From a checkpoint of a small transformer trained on Wikipedia.
Size: 15 layers, MLP 2048 SwiGLU, vocabulary 32000.
MLP neurons of a small language model. Each row is named by its layer, matrix (gate and up: input weights) and neuron, and shows model dimensions 592-687. Each number is 128 + 24 x the weight over its row's rms, rounded and kept within 0 to 255. A neuron's up and down rows have the sign that makes its largest values positive.
A block is one neuron, or neurons of one layer that tend to fire together. After each block is what it responds to, as a language model described it from the Wikipedia text at the highest values.

L4.gate322 [149 138 167  86 101 142 109 115 154 145 146 162 133 112  97 106 101 168 129 122 118 123 139 122 109 138 123  96 124 120 136 133 109 102 134 122 140 126 105 121  89 129 139 127 144 156 176 154 151  86 154 158 131 172 106 147 123 145 107 126 169 133 131 153 133 127 131 109 153 149 127 157 191 114 159 109 101 126 112 121 155 139 111 150 127  99 114 142 127 132 108 123 117 134 139 157]
L4.up322 [ 70 126 144 132 111 145 127 125 101 131 117 124 127 139 127 131 137 171 111  95 144 120 130 153 114  85 109 114 160 128 118 129 127 150  86 108  85 109 203  99 107 100 146  89 152 135 107 142 143  84 116 143 143 125 147 179 142 152 103 172 145 118  93 151 141 159 174 143 166 174 132 157  97 134  71 122 154 115 126 140 125  99 114 212 148 156 133 151 122 123 105 110 150 121 126  95]
L4.gate455 [166 121 127 125  75 141 150 137 141 153 109 122 147  99 117 124 107 155 112 150 122 160  98 137 127  86 132 170 164  82 151 125 118 165 128 134 143 110 126 118 101  90 123 148 148 146 154 127 117 125 121 141 131 155 142 110 138 121 198 141 179 151 151 144 149  95  94 140 115 146  95 138 175 124 115 151 109 174 118 139 149 123 112 173 128 148 144 134 119 126 118 146 111  97 111 110]
L4.up455 [ 90 147 137  86 101 123 147 117 117 100 128 115 104 123 125 125  99 130 106 124 179 102 125 112  94 145 128 119 120 104 108 136 126 141 151 160 128 101 123 136  94 124 127  99 127 144 104  84 136 116 133  88 114 197 160 143 111 152 113 187 146 117 174 109 116 117 132 114 131 139 145 154 128 108 133 159 151 134 105 139 187 173 120 118 111  92 104 160 148 115 138 135 108 132 175 119]
L4.gate1573 [105 116 116 117 145 122 131 106 119 117 150 133 126 143 100 143  65 165 161 168 163 124 138 151 122 110 120 102 108 104 140 148 100 114 148 114 122 145 138 139 121 122 186 171 147 157 148 116 125 106 139 128 110 141 137 126 162 117 139 127 128  80 123 127 144 141 127  74 128 178 132 135 126 205  91 168 125 114 137 133 154 129  84 143 135 123 119 151 130 157  71 129 150 124 219 111]
L4.up1573 [116 113 131 117  94 166 117 120 116 158 126 148 136 150 119 101 128 155 134 203 137  92  88 147 109 156 151  83 163 103 143  91 122 124 118 102 177 111 121 126 108 127 131 135 156 149 162 112 159 107 100 136  81 103 117 135 134 107 108 172 143 125 153 181 148 118 117 120 173 121  98 119 103 190 154 138 170 141 162 115 152 176 133 127 154 130 137 108 109 166 106 118 151 151 150  97]
L4.gate1574 [130 111 206 116 120 169 132  95 115 115  85  75 132 137 119 144 151 131 124 117 111 154 138 130 148 136 121 124 100 136 111 107  96 135 136 150  81 119 148 120 122 119 134  86 125 133 118  95 144 125  86 109 136 109  99 120 145 133 134 154 143  83 138 151 139  93  99 103 115 121 185 160 146  79 184 121 106 136 149 114 145 121 140 112 105  75 129 119 144 172 119 118 147  94 193 117]
L4.up1574 [178 109 111 122 163  64 131  94 133 168 119  96  97 117 147 136 134 116  97 120 138 113 125 101 145 120 119 104  71  90 158 125 105 127 141 127  84 129 123 144 135 137 135 109 110  80 131 118 155 186 120 131 140 137 143 132 147 152 144 150  99  97 131 114 155 120 168 127 136 167 101 113 139  97 127 117  97 123 131 122  94 154 124 116 131 129 129 121 128 168 130  85 113 137 149 126]
Prepositions and particles. Prepositions and adverb particles such as by, up, out and under, often in phrases like up to, out of, or by an author.

L10.gate50 [131 112 107 105 111  95 134 114 141  91 202 174 134 158 152 134 149 137 110 105 152  85 110  91 116 125 126 149 179 111 109 108  94 116 130 102  95 103 110 182 110 104 121 153 119 146 163 128 143 141 134 123 124 142 116 167 145 111 166 167 135 128 132 139 119 103 146 115 164  96 102 148 163 157 114 141 115 132 141 118 106 105 141 115 126 124 147 113  99 149 114 130 136 148 109 147]
L10.up50 [ 97 117 137 131 116  94 105  98 122 111 164 149 156 125 133 121 100 123 131 126 114 133 123 140 117 124 116  95  75  96 109  63  80 132 157 125 122 146 147 101 146 129 165 103 128 155 111 146  82 106  95 138 168 156 122 139 138 140 116 134 159 127 124  78 145 128 104 113 123  97 121 101 144 113  98 139 165 106  95 108 137 105 150 107 158 113 149 174 142 121 144  92 154 132 113 140]
L10.gate645 [129 123 103 122 127 160 117 113 149 136 138 136 110 113 120 119 141  88 112 107  87 157 104 111 120 137 164 130 113 130  94 139 109 116 121 106 151 108 119 105 121 102  79 117 135 153 120 117 110  80 119 125 176 117 133 173 124 155  97  94 117 117 119 106  80 134 166 158 136 140 105 148 156 156 114  96 145 114 148 131  59 109 136  89 102 150 155 158 146 131 114  99 167 126 152  85]
L10.up645 [152 139 131 116 145 143 132 108 166 132 123 119  98 141 125 125 107 118 159 102 155 128 157  78 119  96 175 108 142 120 124 108  98 113 143 110 166 120 163 115 179 115 117  79 189 103 147 153 128  83 120 130 153 190 106 158 132 129 159 139 118 110  95  94 135 145 145 141  97 159 122 142 147 152 100 136 129 152 151 136 120 134 145 128 111 129 113 119 161 165 130 144 163 134 113 112]
Mid-word foreign-name fragments. Word-piece fragments inside German, Dutch and other non-English words and surnames, e.g. Kamp-f, Sa-al, Sch-ön-brunn, Hou-st-oun, Sch-ell-enberg.

L9.gate440 [130 127 134 169 148 130 104 126  98 107 166 102 132 165 111 123 144 141 145  96 126 133 110 140 151 174 113 175 110 136 122  76 113 153 104 115 151 116 135 130 116 106 118 111 143 190 164 174 122 133 131 142  93  97 154 137  92 129 140 157 165 134 131 143 119 124 149 130 125 102 132 148 146 104 121  78 103 130 121 142 157 141  84 139 110 113 123 105 142  97 104 140 128 161 131 108]
L9.up440 [145 145 129 113 101 135 190 141 132 146 115 116 128 137 143 170  98 179 164 153 148  99 158 154 147 136 129 157 132 124 128 130 121 118  72 166 160 137 136  91 129 174 124 135 127 140 156 109 132 156 132 146 121 123 117 114 155 121  94 145 121 102 108 121 133 132 122 111 155 130 131 132 152 138 114 148 141 109 137 137  96 142 133 165  94 147 118  95 147 112 139 122 176 144  98 128]
L9.gate819 [127 161 124 150 115 120 145  92 140 148 143 120 136  97 135  99 102 126 126 113 141 135 139 104 139 118 131 112 134 111  97 109 133 141 140 126 155 103 133 119 177 133 125 116 140 113 111  85 118 106 134 147 118 129  99 137 169 116 107 126 153 125 118 118  95 116 126 132 117  93 128 152 153  67 117 129 138 129 161 133 111 152 129  99  88 161 156 133 115 112 134 139 131 180 149 154]
L9.up819 [103 112 114 114 145 145  94 137 154 111 102 112 171  73 126  98 139 130 130 138 172 139 117 123 125 141 101 167 155 126 135 153 139 119 104 106 149  78 155 175 101  77 139 121 132 118 154 127 137  97 101 140 137 123 162 102 140 132 100 127 114  88 131  93 159 179 156  96 107 134 197 105 174 113 139 128 103 136 130 140  88 162 150 133  91 154 171 142 134 101 114 113 168 171  97 152]
L9.gate889 [131 122 142 112 139 101 183 121  82 112 158 153 136 124 185 124 152 167 110 132 134 145 126 150 146 165 113 100 116 142 125 112  98 103 149 166 144 132 124 144 136 101 126 137  90 160 144 130 153 128 107  66 114 130 145  57 106 124 150 142 120 153 118 145 151 144 116  94  65 175 158 133  77 199 115  97 145  86 142 150 160 110 153 118 150 114 135 106 161 115 131 122 115 124 101 127]
L9.up889 [107  89 101 162 134 137  96 131 156 130 140 138 119 136 105  99 144  95 148 110 112 153 127 133 149 155 116 141  96  89 128  99 138 116 161 122 133 150  91 133 131  65 169 125 108 160  97 155 137 130 125 139  90 135 118 158 134 120 202  97 119 139 155 110 104 147 184 123 124 143 104 150 108 154 164  97 132 109 107 122 134 108 117 141 137  97 131 119 128 133  68 121 116 126 154 131]
L9.gate1054 [152 145 134 169 112 104 136 139  98 127 132  88  92 124  94 144 130 136 164 136 127 124 115 125 141 128 156 183 146 128 104 115 160  74 152  96 149 161 145  81  88 132 160  98  91 136 120 111 124 129 131 145  90 108 151  72 105 118 127 131 171 152 110 152  78 143 116 121 127 151 102 174 134 126  71 139 106 147  81 119 140 152 136 108  84 182 112 148 160 117 135 148  61  84 135 106]
L9.up1054 [144 146 125 127 155  98 109 111 159 140 165  98 122  92 118 110 111 157  88  98 109 122 108  76 143 123 126 134  91 116 119 171 164 115 126 103  72 166  93 129 102 115 165 135 133 133 140 106 186 145 130 170  75 142 102 123 155 153 176 117 133 140 158 155  97 170  89 182 125 123  97 154 138 109  89 157 118 145 120 161 172 118 101 150 127 156 134 149 161 108 121 107 149 131 101 125]
L9.gate1150 [109 161  93 138 108 124 184 109  72 115 120 161 121 133 174 143 158 161 110 160 105 135 157 121 115  94  78 157 113 113 144 120 118  99 110  82 122 125 157 147 131  53 163 142 131 136 119 156 116 147 118 123 116  98 136 122 142 131 137 118 126  96 109 116 136 112 135 127 124 156 137 160 145 157  83 134 104 118 107 154 108 131 145 131 151 152 158 137 149 132 142 146 126 134 138 127]
L9.up1150 [114 145 121 117 104 126 165 145 186 112  97 157 114 166 164 121 117 103 104 119 106 137 149 130  56 163 121 127 111 154 151 140  95 169  98 134 153 123  84 148 101 106 120 123 118 149 108 131 155 155 106 151 120  97  80 138 141 153 138 128 162  81 115 194 128 168 126 118 136 150 153 153 126 174 159 178 153 173 106 129  82 158  83 134 108  90 141 124 125 126 113 177 123 154 137 147]
L9.gate1162 [ 76 118 125 116 130 139 117 101 136 143 134  77 171 132 154 184 187 104 164 131 127 112 112 119 121 153 138 120 154 166  86 133 113 122 107 123 112  86 162  93  93 101 126 118 127 167  99 147 155 102 138 145 136 113 148 130 187 207 171 113 103  71 133 137 119 137 113 123 144 130 144 111 145 136 144 161 125 143 119 127 123 138 145 130 110 113 138 112 140 119 100 173 123  71 111 141]
L9.up1162 [127 110 111 171 134 149 128 137 177 151 133 168 101 130 191 147 142 105 168 133 103  97 174 114 134 125 100 142 176 142 100 121 171  38 115 167 146  85 147 155 128  99 141 119 114 155 152  91 147 140 130 155 138 149 157 120 149 145 136  87 143 114 186 144 116  94  95 139  88 110 106  94 104 136 114 127  97 120 112 139 108 144 166 124 114 123 145  98  70 135  93 120 152 127 129 114]
L9.gate1442 [144 106  70 117 162 141 130 142 132 105 138 162 116 120 127 103 123 141 153 159 136 144 129  79 118  93 136 149 128 117 108 157 166 161 137 129 136 140 108 150 133  91 149 118 101 143 151 144 155 117 148 125 156 135  90 123 144  90 107 154 124 165 130 184 159 130 153 114 169 145 156 117 100 133  79 151 151 118 120 153 155 111 135 181 130 109 136 114 114 133 106 118  93  86 139 124]
L9.up1442 [149 144 124 133 105 150 136 165 118 138 159 107 139  73 107 121 123 145  97  64 137 125  84 153 102 129 122 130 119 119 137 149 154 116 136 145 150 114  91 158 136 134 151 119 100 124 141 165 104 141 144 103 108 106 135 136 146 138 108 145 145 119 138 141 128 118  74 127 127 101 133 128 126 140 133  95  76 138 147 136 120 153 101 137 144 143 116 101 124 127 110 127 110 178 182 144]
L9.gate1523 [138 133 128 121 121 104 114 145 158 145 117 133 112 149 107  82  92 142 187 128 148  93 117 137 140 114 142 119 144 129 152 164 113 159 140 106 128 158 134  97 100 105 154 173 125 159 145  80  96 121 134 130 180 139  95 127 122 125  57 124 100  91 117 144 166  98 141 121 128 145 156 143 129 125  52 122 116  86 158 152 120 136  97  91 134 136 144 131 129 119  88 156 128 161 132 151]
L9.up1523 [152 131 103 122 133 129 103 151 162 148 161 125 108 132 123  89 120 159 140 109 160 118  82 119 135 136 113 147 139 105 187 141 138 118 182  84 162 130 141 127 143 109 124 144 160 144 134 153 113 105 106  94 122 101 143 151 122 123 119 127  91 163 159  79 120 110  99  95 150 139 140 140 114  90  59 119 130 116 148 132 159 113 109 118 150 152 159  99 136 104 138 142 159  95 157 102]
Mid-word subword fragments. Word-internal pieces in the middle of a split multi-token word, between a prefix and a suffix, as in incon-ven-ient, con-cep-t, Inde-pen-dencia.

L9.gate79 [ 70 133 153 120  97 115 126 159 135 123 121  96 129 106 118 174  81 170 153 123 152 108 175  83 151 123 122  98 114 158 128 135 113 127 137 129 141 118  76 143 106  83 162 135 161 115 151 161 120  70 163 172 119 190 108 121 147 105 133 119 135 153 130 150 125 156 101 124 146  97 193  67 164 153 133 105 154 131 116 118 135 119 114 152 152 134 132 103 142 148 132 119 133 141  95 131]
L9.up79 [146 145 106 133 163 152 127 113 154 154 139 109 113 151 147 134 131 104 137 138 134 139 151 132 125 103 115 107 142 128 173 118 103 107 149 137  87 146 132  87 153 111 146 163 102 132 155 145 112 137 143 119  69  97 171 135 132  86 124 111  93  94  95 121 114 141 159 138 144 197 102 141 155  94 111 139 138 130  92 106  96 115 153 132 124 110 137 129 118 121 133  77  88 137 118 133]
L9.gate94 [145  82 143 108  71 117 141 149 135 141 115 113 140 156 157 110 111 147 166 108 163 135 130 124 103 111 100 128 176 133 121 149 100 131 126 121 105 130 145 150 103 118 115 118 106 149 107 122  92 107 133 124 116 109  85 172  91 119 114 121 154 129 127 168 115 122 141 119 174 147 183  80 114 120 154 108 129 101 133 137 164 138 112 160 117 123 113 178 129 121 138 106 132 172 144 125]
L9.up94 [152 120 108 148 117 160 162 100 172 120 168 121 117 117 118 108  97 146 123  87 102 149 159  88 154 128 122 117  96  97 121 155 162 102 116 100 124 116  77 134 139 121  98  91 101 123 104 132 123 147  85 127 122 118  96 146 157 142  94 123 121 151 153 125 157 128 191 144 137 148 143 104 142 108 136 129 115  99 115 117 129 119 113 145 110 172 118 111 174 160 154 126 141 125 164 161]
L9.gate134 [130 105 169 116 155 177 136 176  76 132 141 141 106 119 157 160 144  95 120 137 157 128 158  91 163 122 170 114 139 119  84 160 100 129 121 132 145 107 129 149 155 130 114 150 164 119 139 154 104 114 134 151 103 129 148 163 143 143  87  65 166 129 131 122  85 148 160 107 129 176 116 110 203 126 102 155 160 103 142 137 121 112 120 102 128 138 133 137 111 139 108 145 117  93 122 135]
L9.up134 [122 111 168 112 142 174 139 172  72  97 127 117  87 119 162 171 126  92  99 147 124 116 157 129 155 147 132 131 179 141 107 164 131 122 114 125 152 121 157  68 130 112 116 151 131 153 135 158 133 140 124 158 137 130  98 110 156 116  95 136 161 123 131 121 138 143 133 121 111 183 119 104 155 142 137 156 149 116 106 173 105 133 110  67 135 132 122 136 147 121 105 130 127 115 111 115]
L9.gate202 [159 114 147 144 127 125 122 117 138 126 184 161  95 160 153 114 138  97  85 156 163 117 139 125 123 113 152  79 138 145 150 139 126 136 134 109 137  93 147 128 153 130 107 106 138 135 177 131 109 142 118 137  90 111 114 128 111 120 137 132 102 131 124 122 144 119 165  96 122  80 135  70 145 113 136 192 112 107  92 173 134 141 101 133 151 159 162 150 147 161 157 131 165  88  73  90]
L9.up202 [144 147 167 148 102 127 125 162 142 125 149 108 151 147 108 134 127 104  96 123 125 116 139 128 137 121 116 153 136 124 110 168 135  97 100 149 108 113 151 118 102 166 172 154 130  85 111 164  98  95 110 141  98 168 152 121 127 148 105 117 106 120 140 133 122  90 118  97  56 149 151 143 123 135 137 104 137 150 136 155 111 123 134 103 111 125 140 142 144 163 140 141 135 156 127 120]
L9.gate696 [ 68 139 111 189 138 108 119 119 126 121  97 119  86 153 111 152 142 166 169 135 146 145 141 190 129 153 104  99 131 139 102 112 121 168 114 128 107 121 108 122 138 131 130 136 118 104 121 123 144 114 139 113 149  95 119 141 125 102 123 125 145 136 109 135 145 132 142 151 125 116 179 112  97 140 132 119  97 118 151 127 161 133 139  97 133 133 125 113  97 147 121  81 138 123 162 140]
L9.up696 [104 124  91 144 132 111 150 187 125 112 166 144 109  93 113 160 138 165 162 132 156 137 154 109 118 144 129 112 133 105 113 117 124 148 120 164 133 145 137 126 110 146  99  86 145 128 126 132 106 106 112 110 119 140 158 105  83 132 141 113 125 146 123 134 135 162  90 130 127 133 132  96 117 114 145 131 152 158 156 152 177 125  80 164 107 126 139 137 161 191 134 175 170 114 181 149]
L9.gate1573 [102  91 155 161 107 120 111 109  97 126 164 130 140 128 107 141  96 153  92 106 140 155 117 137 147 151 122 126 139 186 135 105 135 136 119 100 108 126 127 122 178 168  99 138 131 160 142 149 127 159 152 133  79 101  83  83 135 125 134 155 115 142 145 110 148 109 145  92 124 131 159  77 158 137 104 135 119 116 129  76 132 110 112 132 120 142  92 122 108 149 108 148 117 127  88 176]
L9.up1573 [113 120 149 134 128 119 158 167 116 131 104 131 142 104 141 126 120 181  99 134 144 130 127 155  89 177 102 124 118 179 102 124 114 143 121 143 163 119 116 108 169 164 130 120 147 160 111 169 126 156 127 143 104 146 106 155 149 138 115  90 127 140 143 118 106 135 130  82 145 114 130 115 119 116 105 151 104 136 114  84  97 129 102 106 131 118 144 115 143 140  97 128 136 141  78 112]
L9.gate1577 [111  90 171 134 149 151 150 178  99 131 142 128  92 125 180 105 130 169 154 119 128 133 111 114 135 138 117 130  82 114 163 137 133 122  94 157 122 165 105 128 103 135 173 124 120 162 161 150 147 133 102 137 142 138 125 139 115 144 137 175 145 110  97  92 155 119 177 112 100 142 117 132 150 166  73 100 128 143 130  91  98  92 133 128 134 124 141 126 119 144 159 142 151 118 152  95]
L9.up1577 [147  87 151 156 114 134 172 134 118  44 118 144 148 150 179 130  88 142 121 129 113 132  92  93 124 120 143 121 193 131 135 114 142 146 111 163 143 160 107 135 156 121 147 128 121 102 119 170 121 154  89 147 136 146 170 132 156 130 140 148 133  90 133 133 138 165 195 123 153 112  95 154 146 142 104  91 148 110 175 132 130 107 184 107  97 121 180 151 130 124 107 110 129 103 124 140]
L9.gate1665 [106 122 145 123 136 140 149 149 134 115 138 131 134 109 132 111 113 137 123 132 157 115 107 153 123 106  97 133 103 120 125 153 160 155  93 216 110 136 168 134 146 114 154 171 121 167  90 133 108 155 107 111 142 155 120 167 111 145 124 106 131 137 126 128  99 149 109 118 129 114 189 164 160 138 127 132 129 127 167  90 158 142 131 111 130 113 105 146 134 119 153 133 112 121 141  80]
L9.up1665 [109 121 116 134 146 112 107 157 146 128  89 100 154 169 133  99 113 115 105 111 163 107 151 100 111  69 107 145 113 122  63 148 124 115 136 121 104 101 123 105 103 117 125 125 121 108 108 110 121 113 157 157 126 168  94 102 162 119 128  60 137  83  97 115 190 109 178 114 128 148 111 103 140 166 147 128 135 131 138 112  86  86 131  98 127 173 160 158 110 123 108 150 151 132 101 123]
German pieces, causal links. Fires on mid-word pieces of German words in citations and names (ge-gen, Beiträ-gen, Vög-te) and on connectors after cause phrases (outbreak of, due to, by).

L10.gate357 [137 147 159  93 155 114 138 125  86 150 152 149 134 103 140 103 110 106 150 137 162  88 116 115 112  77 104 132 139 118 100 108 153 151 126 145  78 136 145 117 122 151 127  72 165 113 152 128 132 142 107 136 111 140 108 141 119 113 145 125 135 138 156 126 154 117 133 148 143 142 119 102 137 132 115 106  85 125 141 180 122 123  86 104 161 150 160 123 155 120 128 152 122 155 131 104]
L10.up357 [141 114 162 142 141 152 155 161 137 121 144 185 148 129  83 103 176 151 170 110 142 121 167 159  89 126 101 133 122 154 121 115 107 148 117 111 116 166 119 107 101 141 124 113 148 152 130 149 133  80 132 132  80 163 121 100 106  74 151 158 129 123 150  80 126 146 125 144 132 162 120 119 156 122 105 152  97 137 119 149 116 153 106 114 127 131 159 129 146 131  94  82 121 128 125 127]
L10.gate629 [123 135 124 173 109 139 115 143 142 124 160 164 146 150 124 132 107 174 134 154 101 147 145 170 127 154 126 167 112 112 117 123 114 126 107  79 129 122 105 103 145 131 112 110 139 155 126 116 138 111 149 156 142 173 167 110 163 127 133 143 125 113 131 133 150 131 111 117  98 120 163 110 171 118 172 119 117 144 100 136  93 178 183 145 102  98 105  80 132 124 138 142 168 136 163 100]
L10.up629 [ 88 126 143  98 153 165 132 133 151 119 128 159 131 126 139  77 155 138 120 135 141 118 127 153 121 132  87 163 145 106 117 117 152  94  86 137 140 123 140 138 143 129 126 105  90 138 157 109  93 125 119 146 117 111 148 124 130 136 133 118 137  97 146 110 156 103 144  97 151 119 108 128 125 158 104 109 102 101 156 138 110 127  91 113 107 129 147 115  93 186 109 141 150 109 120 114]
Mid-word stem fragments. Inner word-piece fragments inside longer words, right before a suffix like -ed, -ing, -ation, e.g. Bur|mes|e, acc|lam|ation, confi|s|cate.